config = dict(
    intermediate_size=1280,
    hidden_act='tanh_gelu',
    norm_eps=1e-05,
    qk_norm=False,
    init_std_down=0.00271,
    lr_head=0.00483,
    decay_fraction=0.638,
    decay_shape='linear',
    final_lr_fraction=0.0,
    max_seq_len=256,
    max_steps=6286,
    dataset='wikipedia_en',
)
MLP neurons of a small language model. Each row is named by its layer, matrix (up: input weights) and neuron, and shows model dimensions 16-271. Each number is 128 + 24 x the weight over its row's rms, rounded and kept within 0 to 255. Numbers have three digits each.
Before each neuron's rows, "fires on" lists the tokens most often at its 100 highest values on Wikipedia text that the model never trained on.

fires on: " in", " the", " of", " from", ",", " The"
L9.up741:117155067151125128096162114141108164116073144135140111140122108060148153122156143098129109127088108155167148142133152118123126126125127091142148160116118075129127144131124132144149139117172120112117141104119113144099117092128123069113167171113157124141123160128110119115102129120154102124121128122181106095197109121102110116138149123153108141137137163105090157094133144121110141103140106159101133121115136120124121129127102163149149169193121110164147175136171101160108114132117120125120165112125119113106137129116130143118117086111099146169095127108098105144109135156115135112128131106114113149118132141095097122090121139147094147120129121123140144102130119141132079089153153184098123103150101105177133122154127086092105156112131125158121145159097129074126131136122089

fires on: " serv", " served", " ord", " took", "ight"
L2.up142:099150132133136108131102101109141091143092131142159119128101115160136115130158142111148155110127103132160115162123163149112114105136116142156081128165166130118094171117181157130122136123155112150123147109112176134153091130122159082131147139149152181149140078140119162127173064139130189134110195117088141126068108156102193119120122147136082120159133187125134117179153163098097150108114106135115175152118148143145120122135104171141081150136161115099128107127134103138106117096144129069106098146120132116081125118124110148164133137144147103128071106118145128110131112118137104098136160119155150130116116166118156125110138150104145105129139106125123163134100112073131125103123138167124089144124143112114130134157141130103120123121166092154114130090097084099063144093151094

fires on: "ro", "ie", " com", " st", "way", " E"
L9.up508:152079137139139122099144130147133111102090147081160138132119132098101120084123112122145135128177169171127142158071142129130101122105159115119091145098125140178122165105140130134085141107122120145143137160130132113144132133117082131134153172125148149103120101153110135142122127173113162147120154121152118160137111110121116168104118126112128131118139117158160125124123100139149162144117090084143146114125170171104173163132101107154094095168070125141208149135124137146137164124064108127082157145125104112112129140128142127128129138137122123110130122158134097184096124127141101083127117144154103148124154097138132089103126151125128136081124157146092135156132123135146078144130114103114156133132152111132109170149125132136152103151106121094153158113109176131125124159154146

fires on: "ts", "l", "ect", "m", "t"
L4.up66:111133181143121159104123138177082126107115136126145109105092132138120126094119093134152123131086144099142153090095118186116156135107136105110156169118107132110118164163129183130114126126117119090174129115137107150132145168122161133106110146116154141166153109103106108095123147104123127133140116117148103100063131155096134128143127149121149147145122122145125163136140138147120144108154127108173109126154141149155128124108116142163164116132131130138078122138143157082140129124092141085112124120095129177159118111174133132101137119100108152123113095124101119086175133125114159093099165106182146138148125147145114090179174166113138121118145103104112126134134137109135108139157081091077101155148114138109121165094116123148115128096087127147154142132105149112105113132158124

fires on: "v", "u", "b", "ch", "ed"
L2.up15:121130175138128152134137143130093119142109130147089129131124183100106110125099121145083126162124103102187149091149081110159094117134135112081122096148124125142114078077125150110108137132163122109117133154123146118099106089107155117118149154116144168120111126094099131099164189160102125170131116117102137143170120098120115142136127099162144113151126149160089105166126111110059170120146149103116083124074173167103137131102148126121100170171153161158121109113145118138098102126111167122128153128148159116143097108138106113124117114148169119112113090152134169134135127127086136122137141118101102120126101127120159130099136178145098148109106186106102104144111112131121089135107086095118133100136168116159130111108086140102130111153130129135121113138126136129156118097134143

fires on: "ing", "ed", "e", " his"
L3.up563:106113129141151140123099106134163144143128115151126125142159132165087118123114098125153093104102104113151124075110119102122125114121148125111105138164087178125127148083146142093128100111179121129153167140105129120111157148136179129150125118189105134117121135136112137103133162177135127126096152097102176168122117143135173108114176148114134135139179151147103136095141148110129118132116102175161156097185128114148149117114100152155143146096115131113104100073107134114102115131091088095134122129113116146122128134165143124187135151091167143112110073143123113157144078135162108158138138071147133144137116135118111130143111109123152126174158178118074154115126084130132117114107135116185118153150154156151181118126093143143103116142148160112129101120089130110118164089139123

fires on: " of", "t", "est", "g", "port", "ject"
L2.up1229:105076153118123129122149123119163122117154116130143113123128146161080140098091138102123152161164098104140108162087151146088122137122161119103143170123135124105118143129124131099143120154090107153139143117146145135094170140144153182106150109111093136165135130133135142115112114175141153138101090108164160188096171112145114151137131105119143142102145119115112145101119121143120128121132108158118118102109173095127121132095127114142138160142084200137156087106123119141150153144129131134108130119115153160119115136115088127128087093122150140101159131136134145128091107102143097090121132093114133125159136140071120121153119129122131110110090134164149179134125136114157163138162131119106142142106111135139103136135131097169191142090122144130066121081096105141151101134140140

fires on: "ing", "ed", "er", "s", "t", "ter"
L3.up878:161120113128122140113137166147107146118155119146074114131150113142165093140084150139089062119131155082126120113167129130090146145152131139167156180138148133159112179117137150147125122127125147109119122114135111087130131136111113121124153119103108097145106154129136114184086141137113113166128149150124127114133170102146128128126149166112143120124144110141118091103187124124169117120118081137099120098104125125087100109138122140130079122150085117115114151128129123120116133150133127082131153115098156129121102128169142124082135152133114162131097094149123144159146139168159099157124114101133180147142124141127115143122137084083126174094127114158142113102125148141115113131168117098152132130143145121133113086134140139150124134119110139144134102111106058124121148100146112

fires on: "n", "pl", "ad", " back", "lo", "ze"
L2.up811:170151155128106124113091129104127113146111099086112132149103147132150103114130078104125144155135144093096149140121142122123153130095124107143091157186116120124126125150128154143146126106129143147141123129099108138146114122148100162115101118161111141136140165180122095144141169139142128159116127136112146125153073147137132140158120141122154120111109126110134112076111109171160184128126102146136117088111133155168146183126071136168105091144132137135166107120188134110184117139085127122082117116110107107130166091127108099111126134111113145089153121127149105124167095103120154130132118089112207152087152140149122131083102099070120121125148146105121079124129126096117133117147119125143168124130110148123145112152137114078146108085105157118097098155158171114128120159107154

fires on: ",", " and", " American", "s", "ad", "el"
L9.up282:152142129112101115155116133149124125141151130171175097160131139152132130118117108149072145139162147111149138133118120146135164133103142088150155103114167155103129117095135130116107147158123123138149140147122159168136127144167114106115122119131120142098157148142166148126138091134121110161113168154109143148143101123137162161127166120059102143102140107092093124154141146120152118141124133137097122129176158088110126125149110119142132142138169117105079145118125116146157085125125158117084138109141103199133106100063173137098130156098102145118132122104153141137133136141107120090136146109106127152144115170135111117151115163105104139093120155109105175134104100174126135138171150052125131059103088127116125116106091097124132108127091127102121122144132088166178110135107159

fires on: "th", " College", " First", "ointed", "ard", " Comm"
L4.up1028:178093151133150141097125117118132175128124121128104126149140118121138137171085108115156169178129130104109154136094112119147146129136096154093151109096176113129123155164130144139131130089148155118146095125103112134104076107127145152094121100118130147164135126124116191124168127138161143131150152126144176127153160094155120146148172102111142177131112111115130145086100134112122121125098178152112152128168123113113146135189158133146105098127091162117143122109142134130128122115132199121177185142156131062102138117110135124127104118157120134135134094136081097134095140095139097110091123125118128106094125149130129074154097136159126118143143107131144173142169122105089146133140094128109122147140137139151112126097147122100142115130118078111144114137084159106138108123133116

fires on: " p", ".\n\n", " w", " d"
L7.up756:150108113127073147174147161086137105129144124142135141119124163137134103095157121153121107132192107148098185118092155100154115156081139119149101085147151106138161116123133129147131115131105098141147161144096125145142098118110131140143156101119118143102145146100174134108124151127139111125099160174125164099104157094145104135111139147135122142128159108111109124122069128101133120126095109114143149123100118095138134121093113092101120126120150100123152132154118160146118173126136146104111172147152147078173130124132108162135108108117140166145142124154104181161121117094103146123096143149123116105130122129129120094077149142109112153127170104148150160097118107114142130101113105127147073135168148095131163095101134148146138071092160128159089133128116120175137149121140103

fires on: "-", "–", "ou", "am", "200"
L4.up966:156138123128142081088124109124143130175147111147101164101115149121181101136155101094194124147112122111113122144105170123084142090120111151136120144162141118138162118132130140143161144110122092125102165165138142123134126137170099168147129131082143103106114096144078102142128118166107153143130129122141153111096110102097118193144158122127154153080120097123122139119137084143129129132110126166076107172125121158145148132131173151109086123073112144162129153108131097142145136105118151114143118144090130128147114142155130139119124151108137088081105140148180123113195170111115132162142159128127148134170124137130117134131102142162112138125128112127159103151122125144129110112125102098140129129151150168142127126159086126113170128118145126137137151144134119098116145177092108

fires on: "og", "augh", "w", "we", "ient", "te"
L3.up329:099104106084134156144149127110167140138145103156132177109161120141123152125109085098206098128114119115103135144122112128133111129099113091158111148122091133147096128142107178179150137125129147172126152123122127115120127114140113150157124155127108111119129137100141121129133143133097078150123103084093129140121115111093141157163100125128136180110109151137101092116106122120126136119183135100139156154145120106134150122109100114112094107122146106085133166148090179132137150121118130132145096125177154105141127143139119115138134113154146088142154132130127095116127145079151088140122137126108185071137145172155159138153082135143149173131104098118117145179117109101141187151080143148127136102114117110094163120131105133131117077138098113146150146111109142132154067122132130

fires on: "al", " art", "ak", " Art", "ed", "oph"
L3.up906:146169122117152115123126125135122146156122141134126132094134120088168132125113094145119118159116104128138120142148131115090084116082157144178094094096096125124116080086168129095119129120133154116103091148101152136159118102129155120139165130149121114110105141117111128171155149093098150140173112113168124127143101175101175138115102123120109089117140133146120118097169141156110113118141105136132134149168120112148135156106094137135121126103109111169101066136170153104146095196110163139159072151133134148140118129143116152071147165137163131140151117133102145110119112109140114122115117170128154101108099154119149148129127137112135179163118131119147075167132165168118119092132119157142128171164142133116082148151132095105169163105151130083114129183118170095100104127105116

fires on: ":", " –", "/", ",", " -", " ("
L3.up1251:122117112146129161093159144106126166140122126151122114120151149143105172129117113090118132132129162118109152114122144114127106116114120173105142134115098123094142121093154154093106102133104110090115083138163096157162174119093130169115136153119132131099144143103148151124114150161140159095109126137121135105136145131159166098097133112090121164182134105112150126114112107136116127160126097114130141148148143125137134081124131153150138077137110100123124118130133078167127119120124107156114156138143148150097119118156128089153140160149122092158133111137138135147127121151127111133151137152120116061117095121154119145103123100108096141163145158109102126134142133141134122129127131100099142158122091107123144182196125097136114148141154124110164153102112193121116087108144150

fires on: "g", " O", "I", "A", "and", "al"
L3.up1115:113117117136101143132104106116168124108087114163103152107130149115115133156110158157123147096101131123105171137160145151122114123163108111126132098140101121160106132123118111122099144121086127124134096084088130148109135115133108143128183120107099129128094140125176091118096113179113111134132082192165087153167115150106094117048129159101139092120162129120179113167162169077121177117171140114101138115138165175102136111119118078150164104121164109138184146122124107161137140095121088130113108136109169134113132139124130118134142146134107177107116155126110143172103134172162134131105130098144182113121084138160105108119113099131132100125123132131151122110135117173177098131116112110159127135165117145122131166122099063130117146104122157120154127122090168152115163118105116

fires on: " of", "al", " the", "id"
L7.up880:144088111132118111159139095130115150148122117103114131140120117136138137059127137076150079112071087149066084142159124104102125120107165117128162134082096100132112169087109134139129154128164109143145105108115134155100171130159119120149148163150102144094115136154093113124132088110117169135126145126112129079102120115150123148131130126151137120121132137156113141142118089137111103074148125109142138129136127083140167131111107146073154173143133138164125132167147132168126119102176092115177133132101142125103111185116112120102128115101092152120175140105132112130133111074158113135161130107121124128083145115106129115136146135107134114118113169154133142107115093099149166132137169163157108135168133145115136103163175126108142163120133141131138139160140101130131125153159118

fires on: " National", " Ph", " Cup", " Best", " State", " East"
L2.up800:139149123142132102144099141122108106120103135136132151142104123166121123095107110102166094090178088153147146145119131112128140145173095122133150176138116132132168111131131134132130089063115147110148119115156119156142138146125127144136078153132119107118117145147187144126130139139136121104087145116135122132119123108164118061168140092112091132100120140167160135113140116104124115150167114147107152149155144149081114124174099150109106169103130088144154134153119153090157157125097112076115167115172102111116143144120154151117141131124110112124179111119118148122174135151110114110149124081112076125131147127147105096105157096106117139180083133117106133119136136128155146124136097110134098145146089106103125152171160115123180140109120163132119144120163096153120141114147119

fires on: " (", "el", " against", ",", " by"
L9.up655:146122128144105113155121122169114117120164130089116172137111155113158123159127091155109162128142181138134164102153151127144129073192149107132089121124147134101079135155111102120146151137151112132141151164183134126147129144104106101110162144103093134126089135143151128100084084145146101133113120130151114119121112106123134157119126142128110112128137122164092176137119131162135111144138140157121136115146151129087106159097144135135133140118112176105125121090150115135108160102132126136114096118176154140106101110097125132148156158145106104154159158095137138128132140157077143139069183084122159133133161073159112134145063142126128115101161111151104161108105125095136152122131092093121115114142110106115102117123126149130111135065112123124133125160085151128159115129161145

fires on: " ", ".", " –", "-", ":", " |"
L2.up559:085162135126123127125115119122149125150124152128098126162179135095123127167126135135158150133086172096127122103139097148152115097145134108145072135105122168120119155081198108147124103103132067117149106137141107143138125140109134140112115136106137172110153140097112146129093120161119162148091139105134162094130161129167106101105158106098117153147151119155118153094083120104134077115129107124142116142138132151130111122164122107127124121076130117116165116145160108098148115123113131105099115127100104167117100110139131083119169101146139158103130116125158151125149086114121098116136142137106182155177114188112127144122128104139117126156134157117117153127140131108184150146128144141164117136093094135109140107159112120138127051169125112107123113110159154122120120167126085

fires on: "est", "n", "re", "ad", "ve", "and"
L2.up830:147167143116143134131118158100117082097132101116129125149147124182144110105142093115118152137102082152138150083116112079100116192177154159143136135194150159187117132089107125108149103103116116179125119099123112137130111118129087140153144137107087138115108100116150150094126149140125132167107095099121149137158095122103119163149137138182167102129146092137122103152130097153163133178119099119131147112116136111132151130143148134120133161154132097135151101140154151149117131133126074181108088119100114128133121157147158113151118134122084105128140098132103075157146106147091141115107148120115141118113103124122139087143116118181149109154155116122113107142140127139117111142148089131174169175095147139065156149131082104070148113100100136143091135152132133113147146106127150

fires on: "-", "l", "al", "ol", "outhern"
L4.up236:076060130122135127121123152143168134125167101158140121167127154110127156107115117086186157162112175138133138063117167179123173091150156124111120127108084161128080151153144097135105136142114122112131164176146122085091144138111138107124144115108158113110121134162094120082124136142122121132170086103105120128148155106110108150119109095140160166117156108123145128130094148108123161156141116111131161180135114139115155121118151148131116180137142152155115099075101137113132124085103119127121186153106123136097118127108105129110116128151083145151122148168130138116120082122161109155097147130125140136125102126107146145095127106176141175127137127153142119142139138141141164106144152100160156140076123132117134147101119146130157131150062114132177159123132125136111121125064138

fires on: "ing", "ed", "ary", "ory", "ure", "ics"
L3.up1136:092111110137105175104135168149110089127153102164103093153165161176176145139119141157113076092112108117119143122087138137083163115066157148110155091114130125118148153113160128133151129111116178149114119112155109113131119146117124115127161114139167129146145148184113121125112093123105126137143124106155143140113131096136155110092128104127141152143126189133113124140172148144174142132136130151147161117115126110124146122151117154128145151121118143121123127126131127112099089145129140110126141132075122119089108141187136116092141125124116110114122096147152103137137066127139151140163121143114129119106147122134091129137132118130144158111129161141096107119151118156119160082150127162114126121137097173157179125127084167148130148164103111163133185184064113091097140092155075

fires on: "-", "9", " "
L3.up1276:146117146113135156127174142173137132167119074152105146105125134092141100159170092169166116156137111118167181095137168103125131118108123115142115124156113147127163109147108138119112085105118107164112142142148084142120126092183092120121104095126139141097141145091124132129128144147126106107108089107105139128101148102129095137126114147134128147154121104122128117076088090167128154137108116112095147154093136109121115148140153150148109112119108102113160111109117117119131124138128113147126123131095083096101167151153122131156116172112141148140118157123109148146095167129117143133161132131133175128154151109120080075139113112172155154166143129141119151113126175127152110113102137120172125092096115141118155153163137103098112118121154085158144158149085160126080127134124115

fires on: " ", " |", "1", "–", "h"
L7.up263:135140081117139118127133124175081134167137090130105121129161121113156140183144108122136135156115144128163137104159093138126152152116093158126137115132130106145182130188103127131064121111164128110088124156148119122126133105105100143123089116133121169108137109147107125131139117150132108113134114123095112121105159144146085145104132138147126130095132176120150126147153088145132144133136093127094123131110166133086134086142134137139150140128146078100151122098112138117124125117094102073155090078153118147122126105113137143129162154118080130158113126159160147090080141127124181145149173106126130106125097119141160114097110112193126175168107099093135109147097118104131086145134096113158143128061151101114138194132174168091161120182099110089145138156135152131138129158160121

fires on: "N", "T", "H", "P", "I"
L2.up1192:144122096125175123146176136141145174128123130093145142085157141141136142075129114127100150137113103123138135141107133170113114108147116161126108153131158158120131121128197137120136147185079126145119103140115093130136063135126109137120089101165088128091130168121089155087137141131165111140140112147129107146175155142150167160121107126156093139147107131158076117141113112069126108150116103143096115137099152092122156106108131080119157141110102104128132138124128162152132147098141098116118116134153068155104113154120133115147131137148096131160115125152108159110115139148091129136099101089124141125136122120139148132117123103138128075162074108081152146092113151092110098109109145168160136123152076129135121139099099097102111107134139122158129125131134126092106155168112125

fires on: ":", "is", " |", " as", " (", "es"
L2.up734:090144155166151136136106116083153128138092141109089108162103157107084169133143131115125092137113116131104168158155139161150183117166095144124127161128139113110134148137131165158150101137139163126114102120123116164105138123082130127106082139141117168138154133083132144091120111123157151167081149104151148124101119114154107086131086127119129167143144091114140141118117122163155147135092086121121111130176112161127134183146158127119115137157138127103114114135126132061117094073126131142145142129110145152119136099134109125107123099131103183187140089141093126163175145164128156112126130089125164134122120174119131130135138126085158139129117116102097110119141153178125140113157118108134121137138104124133099165167115129117097100115131135120150147147107138091134129110148099

fires on: " |", "-", " –", "R", " USA", "|"
L9.up464:133169162124125125120157150163079138098150148089146122113081112102110113080131142147159140122129096122175125131137202090142121156131111155132099153140095097149108157140100133131118130152103135121157160157087107123135111158181093080167127118134092140123156097118118095157142140106132127138123116146095093146099111105160126160082148133125110122136146124183100188145139124103135129152141110169139112146115122098133108132112126096126140118127106138177129102109126185103144133092093111132097093123100116133140115138157149134151117124071132134119162140120165097101125102127114111119122112132091102087120109181146134134127150117141190140124160158119102103140142147142172137198125136089178160169169127120153126144116093130133162129141116100118101141154133070107110138114145139

fires on: ",", " to", " and"
L7.up536:132135144136123145154131134125123128159141118170124144144120120137168126135151115153103126087094162143138179065093116138130126135087142134165119117137153167086128099129135144091115135107149149133124112144117119126152118109132125114140125154110180105121121155166118117143066086118109104120115137111135119085118130154094159116098098116086079079119139101174101142117140152116104098129128112140124148156151126126156134126132152119119137165123157115159128102141149115112151136154087173092115131133156159107138107148125147159110119160113129101129096150194143114115203121149104126093097118120155144138143163104178136098186099157151174136117120111135157148131141120162135100146137118132132136127138095172117094183114113068115126132102125091124139098139140123146134102121152116

fires on: "n", "un", "and", "le", "ell", "en"
L4.up372:129112122128106152142144117117177151162161109115128131170139135140121090114134129148190135083074079139105167175100127171102129150178125131123182123096099102142126136114118139115122130126080134136124118130109098102142106126118134154157094122142108136126138146149112151151098102154097121150097075114118103114135068131125153124148148122073107161125110107167145079131159089142080120135139141130122087139116139087151166113102145107079114113120151095100134110119116137132140141136110094124101097159074110123119103131124092115187110098165116137110163111138131155136149149092176134120133157118119149082162131132138125123124134136104103122118129099124168122177124150123147147093109140146144091096126141137109176146110111155126115128133113108126157168109126102123179120162147102

fires on: "od", "u", "v", "ig", "ir"
L3.up701:108171129095160117134081126124085140138137135181096086151099132099154158153148112165115131182146117081146171120121125106154146089123093151132107192122082148159104154117142116144146091082136119094147174132105140106131139123145130121126126112128150158103134092119120129143086137195080132107123115127161145109128152103098125126177113113134120122133108118128143147151134120110123127152151089120144124115088143134140150147143119097146142106165146117138139131094087087104114099126130146114154105115139144116104113167132143117115146094109159152140092115132136105108159085150102105125137160130108104115132099172169134086114103125151124125134158155163161151150188104100109132117124144120118186150169159139176116117107084142167099141174129098114108125124125166111115079099156130

fires on: "E", "N", "O", "I", "U"
L3.up209:124105151148130147093117141153164164099153154122124125111184106172168100122124151167152146102136127174139159115131133108152122121120157086107134148135166113106152126116120147152139091134125116130145111105117138123120079120162138099136103096149121135134106093122136116107087122145121094109161101156103113120159157106125136151127076092103156137132151126185115120147151119119130197148109139115152116145131137117074122118146165133150168115135111100127134140122145131097140159129109131108163184120110141150154123117106120143102133134109131172122153133144101140138085147157081104095111118125120166151144118159107126098147129161140169148140135133081153154100133120085099130166130109092135157116138094116123128086073101110090122089079147096119119149147154109089118097148139143

fires on: " to", "o", "ay", " after", " by"
L3.up100:125124131121141143126162124116156126097154148172119124119129133081134124130093110148121107155144101142141157116172118098116137194107129117130185118108144144122144160169147099122111143157145129168089152160101118147104150104079148115128128159115125135101164092131145147149118092137118135150127128142081137133151179156106102088158107138147181116138163118121115141168146088124148158150149134146109112136167164148157103157099093084112130094099134122117161124116150118101134126128139132080165101111122116132158152136135159140145169095144139095089122130141078116122085141115102157145096136140106160108164130109126152123125116064172138128156148152117126149085120095179134129108160150121161111111130107134124140099134129084094097134140152117155093146118120100120100126126052109

fires on: "ol", "al", "ran", "ra", "a"
L4.up889:163127116085123108107146175083128160142149142182135123093129127134125155107105158086196094138139073139085152159130161147139069133202129116108119125108121128163136165104160178097148148129111144117113098135113140109121137149132098104143167132134113081130145162161127138162151119129092097109119149096133129103107101116117125157132099124145085108111158102127141132110111089141090088170152111154106162167132145151102141164099123113123110196144101137115111098095143125125112138139091142147119120096091137146082121156170090122124110109100099135106128152136122105140128126113115133126109110116120104157140159161127167146117128116136133109143131143150118089130129141118184132123117163102133142105110126099130159117098161175117135104116114172182146146139123100185113155139071105

fires on: "og", "n", "en", "che", "rick", "ient"
L4.up496:150098153126134159111130126140153096114127090143092117120149132115141157127155111157150117107089143138132180150111120120151140138115149141159137131127129111081101133168137134155132144088165148150118137113141115133105092122124082119131087113135113198126108169104129144138096145115164112110118071120134134107141120151163196167113163103112104148152097135155112075163156122134127140140147161170111152134129137136134156114129101143077148107118137159101122171144095138145121103150102130128208135168124105119107112139163147112136096132091103120151129115121137107141130164134159147188115116113099180096100117083100151137090155127141149133119145116127134193141088118126141117136089101102120136104106143071094133119129095124113116116135121130123129146164104126172144156117091124

fires on: " |", " M", " R", " ", "|", " S"
L9.up811:155127104111158110147139131111134127122127143109112098155068112149103095102113115166116132137105103152132121123170159123145115099134134145079082129144082180121115140179128119090116106129101144157127151132124112148098144169117079124135105112102072138126150138170072177143164122105172084114130129131121099101153145130187107152100133151121076160154142145156138131121138104109111132126115121138080117133093124118106166096084152120126115112133167157143171101133128182124159133108119129158128054151097139122129150134153130111115141101076138122130146107126124140105136117143143127088141112179109121127118106113147106115118108116133147112097141140098140147169117105149131123172148104152109104137119152131147089166099086132102141161125131092122143114120183138141128103140146138

fires on: " res", " Res", " opp", " cons", " S", "s"
L9.up179:114140142123158117116128159152088119130136160117155074104153111117114127127124112147147147116134092153147142180116066121148152148135135106096122113080151114112116130118099154131127141154129146073137101128134148157162065136133106109122149176122155113131114126158129114127136103093122126169125103086167127142176118109176162131126107116105122077139139131139107135141108099135158130111108139145151150143126133153101167114088130168159133120047143181154142150097114129123124147148093142162105155114138157128134094122122156104163141136180091135100103116153092155120148103127144097110101080129115104102160146124139120126127111157098103160157118186102119101161114092114105105110147152095133146127115133185127113125144139106107140120105149157116112139107169164183143077094150111

fires on: "enn", " v", "al", "t", "j", "l"
L4.up458:152180106119135107145139114129145124093102080174101117095157109146136176131090129091128149153118105109132103110104137135124102135152130148154092117145141091097158131138123134149165148120141119134122139106121133136078124123154142121130134109122104128115159178142112118094158170129148132132119107094155104186096093129141086115115146176086145101125123110135107164115114125131095127127179123152104105129079167081102101163130105145119132130084117120168162124160161120094146092163185131177145117110090107141127109137136124111135165126117145160097120130154082141124140117150159102117147114119134143101065108155153159134095100144097113138158142143120089093114135111134158132170092198136124128102163109133114116119120175135122112139147115133145146136132118140152142137119098165

fires on: "a", "ai", "ana", "ata"
L2.up88:132104126088102156130119115095088159108099109112129130107165135158114111169125141176161140106147153150121173133107183149143139115103127125100099111133149126139139141137114159121109142129109116102135135077156149162119153118100151104132126160158095137131121146159184138090153119183100119134106120131128113157121111147126124118156164120110138106156142154150100129126141100106146088120136127097101124112168123118150093150128106132077123127124100130141134103125131109074143092113157105152110149145142131134121129088114133126100096116126110118121123111160116136104178096119142072113150146107121229157111141092136150126092085175115159125139088103129127129125113119097150141104135151158161110167106118140153117110135103151171083139139136148145101116136092145071163132141113094

fires on: " |", " (", " ", ")", ":"
L7.up391:125136118123096113141080056131076130099097111152104145115099169088162107131167136114144149119151115143147135108178153135099110099142142151159143137127149100143180127141138152167153134100114135124074120114138115104120182121097125127144093149082162112084113106150130153095158145104153121119160143140172113113118146144156128132133109121172138141132092139134165084113124092085131134145103109127149138163164129152124133147128154135089126091076141121167142154144138153110145125130155108176124129050117186138114106155123140133090102134123128098105154099153100095136111091135120123079113136120131107138164171127150093131104107133138123102151137138098126134094101104155157104128134139132141124140104122129113098112128105170081102162126125153146138098133115154109143115131136138

fires on: " O", "O", "I"
L3.up248:094126104126114136127075129086140052149110142158155132144101155123133133137085156126099148135136153127079128150138131107128115113128144123084165099109098153140087120149147160135140150063162134088127152111117126157125162082130154133156177124150176171109101141134130149146114165144088127103094112143142160138111149127171086147110168103128148138129085151072178089151137145133089132120161130129144161130129116122120138112111131106090120126113124132152125154140163114135110098111096118127167082106132119128128140157107142137178132114173118121158124147180095137144170115120146130095112150113138116135115163102114111143150111115156132149102137121115148098119163062149136149139129114150120118158122110098130116114098125139133157120107138111133161126111111164143143169190081099

fires on: " f", " th", " and", " sm", " bl"
L9.up294:175140101129077157139110155146143124124120167125133116111117125132132100083110093135107171138145124093155105100177118121145159140109107161115081125091128130123131105155149130095159173153158136152131096163126170197194146109125152067138123143130169101117106112105117138102105100162144163102140135106089108134141123194129122169129071139124121109134141100103124098093093128154091168107121122166101144166106133158133124137156127153160146128154149117117145140136160131133153130160131122111101123147155118099107115109064096152070100126132159116139116123171129141096119114131098173129136137110116166124110152161115112135122091129162102135139105109146138079126127075116107133136132188145123080127123136125166106127121123114157109136144131098143131131144136170141150138102148130

fires on: "-"
L2.up179:159102157149161129132097159124113150163161104139119162105117151163131122138124132106130100129180101139128173151130150133133144091106127160107098144169114151101111153130150135106111166095096107136062123161112119096131115093137133148136111128116142143119091101133089135173190110131126138114111131128135134135137081149101085116139121129114097152155127095106183133083111107127139133171147112121106167145110153123152121101155160124109119118099140153103161153096127143178168148093116138125146129141073101135138117153163161152119130164145123151101085103101134170102112112088107154064166137101157104113181133104092155137117169079102196110153132129104110100113113090115141118083140090109154101141101109139122118130135144131123133123099141094151126129138131127131123093134086121

fires on: " part", "p", "pl", "il", "l", " repl"
L4.up828:081138148137128127100141143167140099082152134129155126127111114128123145131151098157101094183143182077144127143161116171127114126143162106129129159138165134127181144110163146096169127146156132144121099155127156149175105154078137141121137107138121133142107151121105121158164134128132131110134120130184117160133115137107130128098101111094112119138134076173091142132086111149136141118143124138161166136082181106107112138100134117105129081128115153116141121160116143125153161160123113121089161111148145123166127137128128148158114136154131165106122156119119088082119145142109085096122130113085095103135124153076137148130095125131098119123146089121109107147133104144119139096177095117136064109119100164150173115153145115118080127124147127110110104135115161099158154175118130

fires on: " |", ",", "re", "0", "old"
L4.up633:138124140161116150126098158093099116141129180148086155119096120140154122151119148146128099153091094130176118128178137127105096152094159092153120142107114096163110137108118105092155157113166135130132155140158145127129132117137133118119084135109101085114091123078148153132096166092134120207056095116107127120091131117098121143140120179127104155110153096117096122108112160125130127132135104077113144143110154104146115166109089122157119133122120109149139120149089139141103156100090132089126108117106143123075132140143135150119137123107123129133128151148170104141172171138147158141116136133173134166145164110121140083132117146152140128121136158106094149100105144129128132148121149144100140127132125113124116094095074111149148145135110160151104085159151128149110093068136107

fires on: " cons", " def", " off", " res", " opp", "pp"
L3.up640:121153110126152106123101175146143110160164168146137108128187110084102108070136100127098076111149089132149134114125116147131143165147102139147137086138148140149114112105134133107139156113101142081148172108147118153154123145099129130134119144132128109121098123098082178145103107128107083182149108122109130165146124133129148138122140132137168135114122116109132138108120124137095108083106158117173141146104108135139168122098128141117091150097117156118150172146090153112124119165151153178133129110111145060125094147138104121124108134141120117080139142140112149144112113129186150162167092117143123099144137102160104138122127122129119166115095172107146111134137149125091122146104140093118143150102142137153120150091141094146170097091081139139147147118103116118110137120143148